Part of a small language model's weights.
Size: 9 layers, width 768.
Architecture: LayerNorm before each block, learned positions, no biases in attention or MLP, normalized queries and keys, capped logits.
Training: a variant of Muon for these matrices, 5907 steps.
MLP neurons of a small language model. Each row is named by its layer, matrix (up: input weights) and neuron, and shows model dimensions 448-511. Each number is 128 + 24 x the weight over its row's rms, rounded and kept within 0 to 255.
A block is one neuron, or neurons of one layer that tend to fire together. After each block is what it responds to, as a language model described it from the Wikipedia text at the highest values.

L6.up752 [190 135 108 144 100 141 129  92 172  90 138 104 115 151 135 113 162 109 151 137 114 111 140 121 117 134 125  94 101 124 161 129 120 132 167  99 116 121 147 158 122 121 132 113 132 167 111 123 131 133 145 147 120 132 103 119 127 101  95 144 104 134 111 117]
L6.up899 [158 168 179 152 133 132 108 100 155 109 142 123  97 107 155 141 154 121 123  97  85 131 127 144 124 141 115 136  86 107 152 150 135 135 132 115 116 126 152 145 113 131 140 124 124 109 130  77 157 155 111 141 136 131 112  90 117 108  88 103 102 142 109 109]
Description: Plural noun phrase anticipation

L2.up999 [164  96 119 138  99 130 109 117 130  95 148 153 109 163 125  91 127 142 101 119 143  83  96 138 141 203 132 158 131 161 121 139 179 146 159 103 154  83 162 158 114 125  89  77 114 122 149 118 138 126 146 120 122 149 163 113 112 109 115 138 124 128  80 111]
L2.up1304 [129 109 108 162 136  73 101 140 121  43 147 104  86 152 134 125 150 124 115 120 172 160 130  78 141 129 119 117 128 107 115 146 117 139 140 130 128 117 120 134 129 141 160  73 125 148  82 124  82 118 128 126 167 145 168 116 100 138 121 138 116 107 108 132]
L2.up1472 [129 129 116 143 127  98 110 160 168 142 185 123 105 164 105 135 149 145 108 151 150 117 106 117 127 151 125 104 174 131 144 131 143 140 131 126 148 154 119 154 125 126  91  63 141 134 114 152 115 116 122 111 116 107 111  92 104  70 135 130 120 102 110 154]
L2.up2916 [134 125  81 150  74 106 115 134 119 108 158  99  85 152 122 133 164 146  99 129 129 104 183  60  98 168 118 138 105 127 110 128 168 145 159 134  99  81 141 143  96 128 134  84 151 145  73  95 157 145 126 125 155 144 145 108  96 130 123 151 162 157 145 151]
Description: Plural noun endings

L4.up737 [133 143 156 147 183 118 130  91  83 105 111 128 141 155  96 119 165  71 144 127 104  92 104 144 130 155 145 121 117 118 111 163 122  98 120 107 123  85 138 120 104 112 171 125  94 121 166 113 142 138 133 117 109  87 148 125 142 109 160 146 157 108 174 113]
L4.up843 [ 95 139 138 128 107 103 102 123 163 173 116 129 117 114 149 124 139 119 138 149 142 135 121  67  79 105 112 118 131 110  87 119 140 141  95 135 140 152 152 149  84  77 130 144 121 152 166 146 116 120 172 182 113  68 150 139 102 138 141 131 120 120 140 148]
L4.up1220 [121 119 103 130  94 137 140 113 160 129  79 129 125 179 103 147 173 111 136 119 186  98  85 173  95  76 117 113 156 115  87 122 145 117 148 151 128 156  98 133 108 163  90 109 132 110 155 140 109 166 131  89 137 115 137 151 124 148 130 145 150  90 109  67]
L4.up1828 [145 114 122 165 117  92 138 111 117 113 126 117 115 106 126 131 130 126 110 120 148 160 149  99 150 147 145 131  86 112 121 135 140 141 140 100 114 108 151 135 113 150 158 167  69 166  99 116 106  87 116 153 123 120 145 119 127 106 122  88 150 134 165 160]
L4.up2549 [145 135 133 125 154  69 149 117 115 141 107 146 111 111  35 161 154 120 115 106 134 154 162  90 128 128 142 147 117 170 130 144  98 131  92 107 142 153 144 105  92 124  81 138 150 104 152 125 132 109 154 144 122 145 140 133 127 171 132 128 128 166 102 131]
L4.up2579 [140 115 150 120 122 105 119 140 168 132  64 123 141 106 121 165 132 126 129 101 135  85 152 128 173 114 129 138  88 147  95 133 150  89 137 118 127 196 178 126  94 118 137 131  82 110 141  95 131 164 140 137 116 176 129 192 126 153 143  67 112 161 110 135]
L4.up2700 [153 126 156 148 106 135 115 151 125 131 126 147 129  99 103 124  83 109 128 133 127 129 135 140 140 143 133 137 117 130 153 139 171 142 147  91 165 118 107 126 134 115  91 107  89 130  97 105 107 122 134 136 146 129 143 119 135 134 154 132 119 120 123 144]
L4.up2987 [ 96 160 154 166  96 137 147 161 128 122 144 120 115  96 117 116 118 138  76  93  96 134 151 115 128 128 146 140  92 141  85 124 154 114 111  97  80 143 114 109 136 152  72 152 111 134 144 163 120 122 127 129 135 139 147 113 139 125 156 106 103 117 164 158]
Description: Head noun after modifiers

L2.up21 [109 114 141 140 160 122 149 113  88 123 118 170 145 115  99 127 196 157 185 127 128 133 119 113 135 143 105 148 115 114 109 119 125 142  80 116 126 113 134 108 131 122 122 141 164 124 156 132 141 161 115  74 151 151 133 118  94 129 160  91 168  71 133 128]
L2.up332 [142 124 161 113 104 131 188  97  88 151 129  52  93 126 113 123 172  92 135 122 129 102 144 163 118 123 148 143 169 116 144 140 152 107  82 129 120 157  92  91 118 164 138 139 192 144 128 165 150 133 103  94 139 102 141  90 119 157 128 140 125  88 118 119]
L2.up666 [101 144  65 122 119  93  90  89 107 165 124 112 122 121  84 125 149 137 170 133  89 171 111 121 149 155 101 104 116 144 139 118 107 130  89 118 162  91 134 134 101 124 113 105 136 158 105 148 167 133 141 122 127 118 100 151 112 130 135 106 160 104 139  88]
L2.up1977 [145 100  99 146 112 126 150 126  99 110 143 158 159 169 151 133 110 106 120 153 120 162 124 144  97 101 127 122 124 131 158 164 148 135  83 129 119  95 151 119 105 116 133 135 100 161 106 151 115 118 148  86 118  86 134 115 138 114 144 132 128 139 141 176]
Description: Preposition "on"

L4.up322 [144 176  57 101 132  70 163 170 158 149 134 134 131 164 132 117 124 117 168 105 143 149 108  98 129 136 147 132 123  88 176 163 108 118 101 139 118 156 145 131 101 129 129 146 170  98 106 146 104 125  86 154 149 132 134 136 100 131 184 100 115 131  93 132]
L4.up1134 [115 139  89  98  86 177 103 125 108 165 138 152 102 129 146 160 193 130 158 120 114 186 133 121 161 136 124 103 123 118 123 142 152 128 110 162 122 143 146 166 130 171  90 142 151  91 168  88  88 115 126 107 107  81 109 155 126 140 183 138 113 127 113 155]
L4.up1343 [146 106 131 121 138  97 148  92 100 114 104 144 137 152 119 135 132  97 167 101 166 147 100 133 150 129 115 159 121 146 142 154 158 123 141 103 149  87 115 147 121 132 137 105  98 106 134 121 120 166  99 129 108 139  89 128 149 129 161 155 109 121 132 135]
L4.up1395 [111 146 121 145 207 155 134 149 117 124 121 156 162 132 102 142 125 121 103 122 198  99 145 125 160 167 129 103 106 113 126 198 133 136  91 108 109 123  92 104  91 167  97  91 145 139 154 158 194 128  97 151 121 141 114  94 131 151 141 133  97 101 114  95]
L4.up1817 [116 144 100 104 107 152 153 106 161 108 129 147 116  88 138 182 151 132 132 130  92  86 161 124 188 160 129 118 116 134 123 131 147 111 167 139 105  67 125 138 142 121 116 110 111 125 120 104 116 138 142 164 105 146 137 102 110 105 111 126 116 107 139 181]
L4.up1853 [125 166 116 127 116 128 133  93 125 160 126 169 139 115 133 105 174 123 144 128 135 139 112  89 138 143 145  86 180 100 164 117  93 117 149  75 117 118 119 119 130 109 127 131 129 155 107  91 158 172  98  94 101 119 126 147 119  92 149 123 174 146 136 126]
L4.up1988 [144 145  72 151 114 161 176 127 112 152 134 157 124  49  72 122 106 144  93 122 105 132 134 114 161  98 139 100 160 125 144 131 110 130 184 137  66  98 114 121  84 130  95 100 120 108  89 123 103 123 124  95 116 109 109 111 138 122  99 150 117  71 139 173]
L4.up2510 [155  85 107 113 174 132 169 135 109 130 135 137 114 136 134 120 117  86 130 126 133 134  91 157 142  87 113  89 140 103 180 100 152  87 129 125 128 127 103 147  75 115 130 149 177 167 178 135 136 165 114 135 163 113 109 105 133 136 159  92 127 137  98 134]
Description: Linking prepositions on/of

L4.up202 [ 73 123 119 113  99 171 109 138 137 165 111 166 179 145 136 144 106 114 129 135 110 126 141 174 113  99 112 146  78 122 119 119 116 123 113 162 102  93 110 141  41 126  94 120 133 100 156 142 159 136 121 160  96 137 109 111 140 118  81 149 134 150 130 135]
L4.up285 [114 205 141 151 107 152 121 109  79 122 111 126 163  79 128 134 161  89 158 128 105 140 116 130 154 134 122 120 118 109 112 150  87 160 113 102 127 168 145 193 133 118 118 116 120 148 142 179 121 158 110 172  96 146 119 144  95 147  87 122 110 130 123 137]
L4.up795 [143 141 153 142  77 146 118 141 117 116 110 143 131 120 135 125 114 120 125 139 160 125 120 157 135 136 150 113  95  90 132 123 114 147 133 107 188 127 132 127 125 110 111 153 140 172 140 129 126 154 124 109  88 115 144 112  99 171 137 174 113 143 156 114]
L4.up1176 [124 182  75 202 145 118 186 115  94 130 125 103 155  96 128 126 147 156 143 162 133 145 105 112 141 152  95 121 172 135 125 186 136 163  90  64 107 107 139 157  99 116 127 122 170 112 156 141 125 119 157 110 142 121  96 115 158 132 114 135 108  92 126  87]
L4.up1374 [148 109 137 142 134 154  97 154 139 138  96 113 141 135  80  93 126 129 148 120 125 144 104 143 100 135 120  98 144 108 110 135 141 156 182 133 125 103  76 164 116 127 112 125 110 112 133 132 145 102 106 155 183 134 152 115 134 131 122 112 136 112 112 139]
L4.up1700 [120 146 144 126 118 140 111 126 100 163 104 115 185 152 111 122 119  95 139 138 106 131 116  73 125 124 129 153 150  90 151 112 149 157  92 136  91 135 161 147 117 120 118 162 165 143 159 167 144 135  93 140 134 132 113  99 124 165  84 186 101  71 115 103]
L4.up2283 [155 128 164 116 136 129 120 138 137 164 135 148 161 134 152 117 165 155 122 193 123  96 107  80 176 149 127 148 145 110 136 117 119 106  93 146 123  99 137 124 109 120 126 123 163 109  91 134 124 130 127 194 148  86 104  94 119 134  63 129 126 116 136 119]
L4.up2907 [107  94 144 134  85 113 105 150 141 145 156 119 127 115 106  84 134 154 130  77  96 109 134 126 128 111 142 139 160 114 151  93 162 111 140 118 108  89 122 117 100 128 130 103 152 159  98 173 178 120 111 172  90 138 120  96 129 124 118 130 116 133 102  95]
Description: Table cell separators

L6.up351 [150 122 164 164 137 125 114 110 125 127  93  98 153 124 167 114 101 151 129 115 127 168 145 149 162 127 185 150  81 114 122 161 137  99 158 117  91 141 144 160 133  84 149  84 150 143 132 157 106 145 131 156 125 127 103 151  96 104 114 105 146 147 114 105]
L6.up1125 [105 101 126 141 108 120 151 160 133 112 119 139 154  99 123 157 112  85 145 135 113 129 144  92 117  80 122 127 134 133  89 112 158 121 109 135 158 103 130 130 101 112 123 148 138 166 127 157 148 154 124 134 102 128 120 144 145  95 128 113 163 136 104 119]
Description: Date-introducing prepositions

L2.up216 [144 160 151 102 123 117 116 118  93 173 119 106 134 179  94 100 141 140 144 154 127  89  90 174 169  93 148  99 120  96 116 123 115 122  62 135 147  98 107 139 107 109 126 104 156  93 119 100 140 142 109 117 154  99 108  89  76 132 114 106 125 166  88 120]
L2.up1022 [171 145 127 105  96 111 148 111  88 136 122  74 151 161  81 157 128 194  64 126 126 133 113 181 182 146 119 112 119 120 145 124 170 143 114 127 132  98  84 136 102 140 148  79 140 154 150 123 159 115 158 160  99 127 102 122 111 133 121 122 131 107  95 146]
L2.up2026 [151 103 120 139 142 100 105 169 117 157 178 118 127 168 125 113 153 157 109 151 145 117 104 140 162 144 117 136 115 127 113 142 144 137 122 148 100  95 116 114 118  79 121 128 138 146 176 122 138 105 120 182  92 100 164 144 151 160 113 133 127 131 110 154]
L2.up2469 [154 142 126 143 131 140 117 118 104  74 130 124 138 164 107 110 116 120 149 132 111 140  96 147 128 149 131 152 121 118 147 136 142 160 131 129 134 111 133 119 121  88 166  86 107 174  96 164 159 111 111 119 136 115 108 154  85 135 128 100 109  89 108 127]
Description: Table cell separators

L6.up423 [142 184 103 151 140 135  97 150 124 100 125 142 153 180 120  99 123 129 122 144 152 124  72 121 169 118 129 117 136 165  83 167 126 110 170 114 143 136  85 160 147 123 163 148 102 134 161 129 120 132 129 151  88  86  88 146 142 126 115 111 140  97  92 109]
L6.up2867 [110 135 103 135 152 147 121 138 131 143 100 120 149 119 115 120 161 120 106 164  85 132 125  97 104 128 141 121 143 168 117 139 124 127 161 109 122  85  96 121 140 113 141 110 123  90 142 117 135 123 144 158 114 100 128 118 143 114 100 125 110  88 148 131]
Description: Before an upcoming number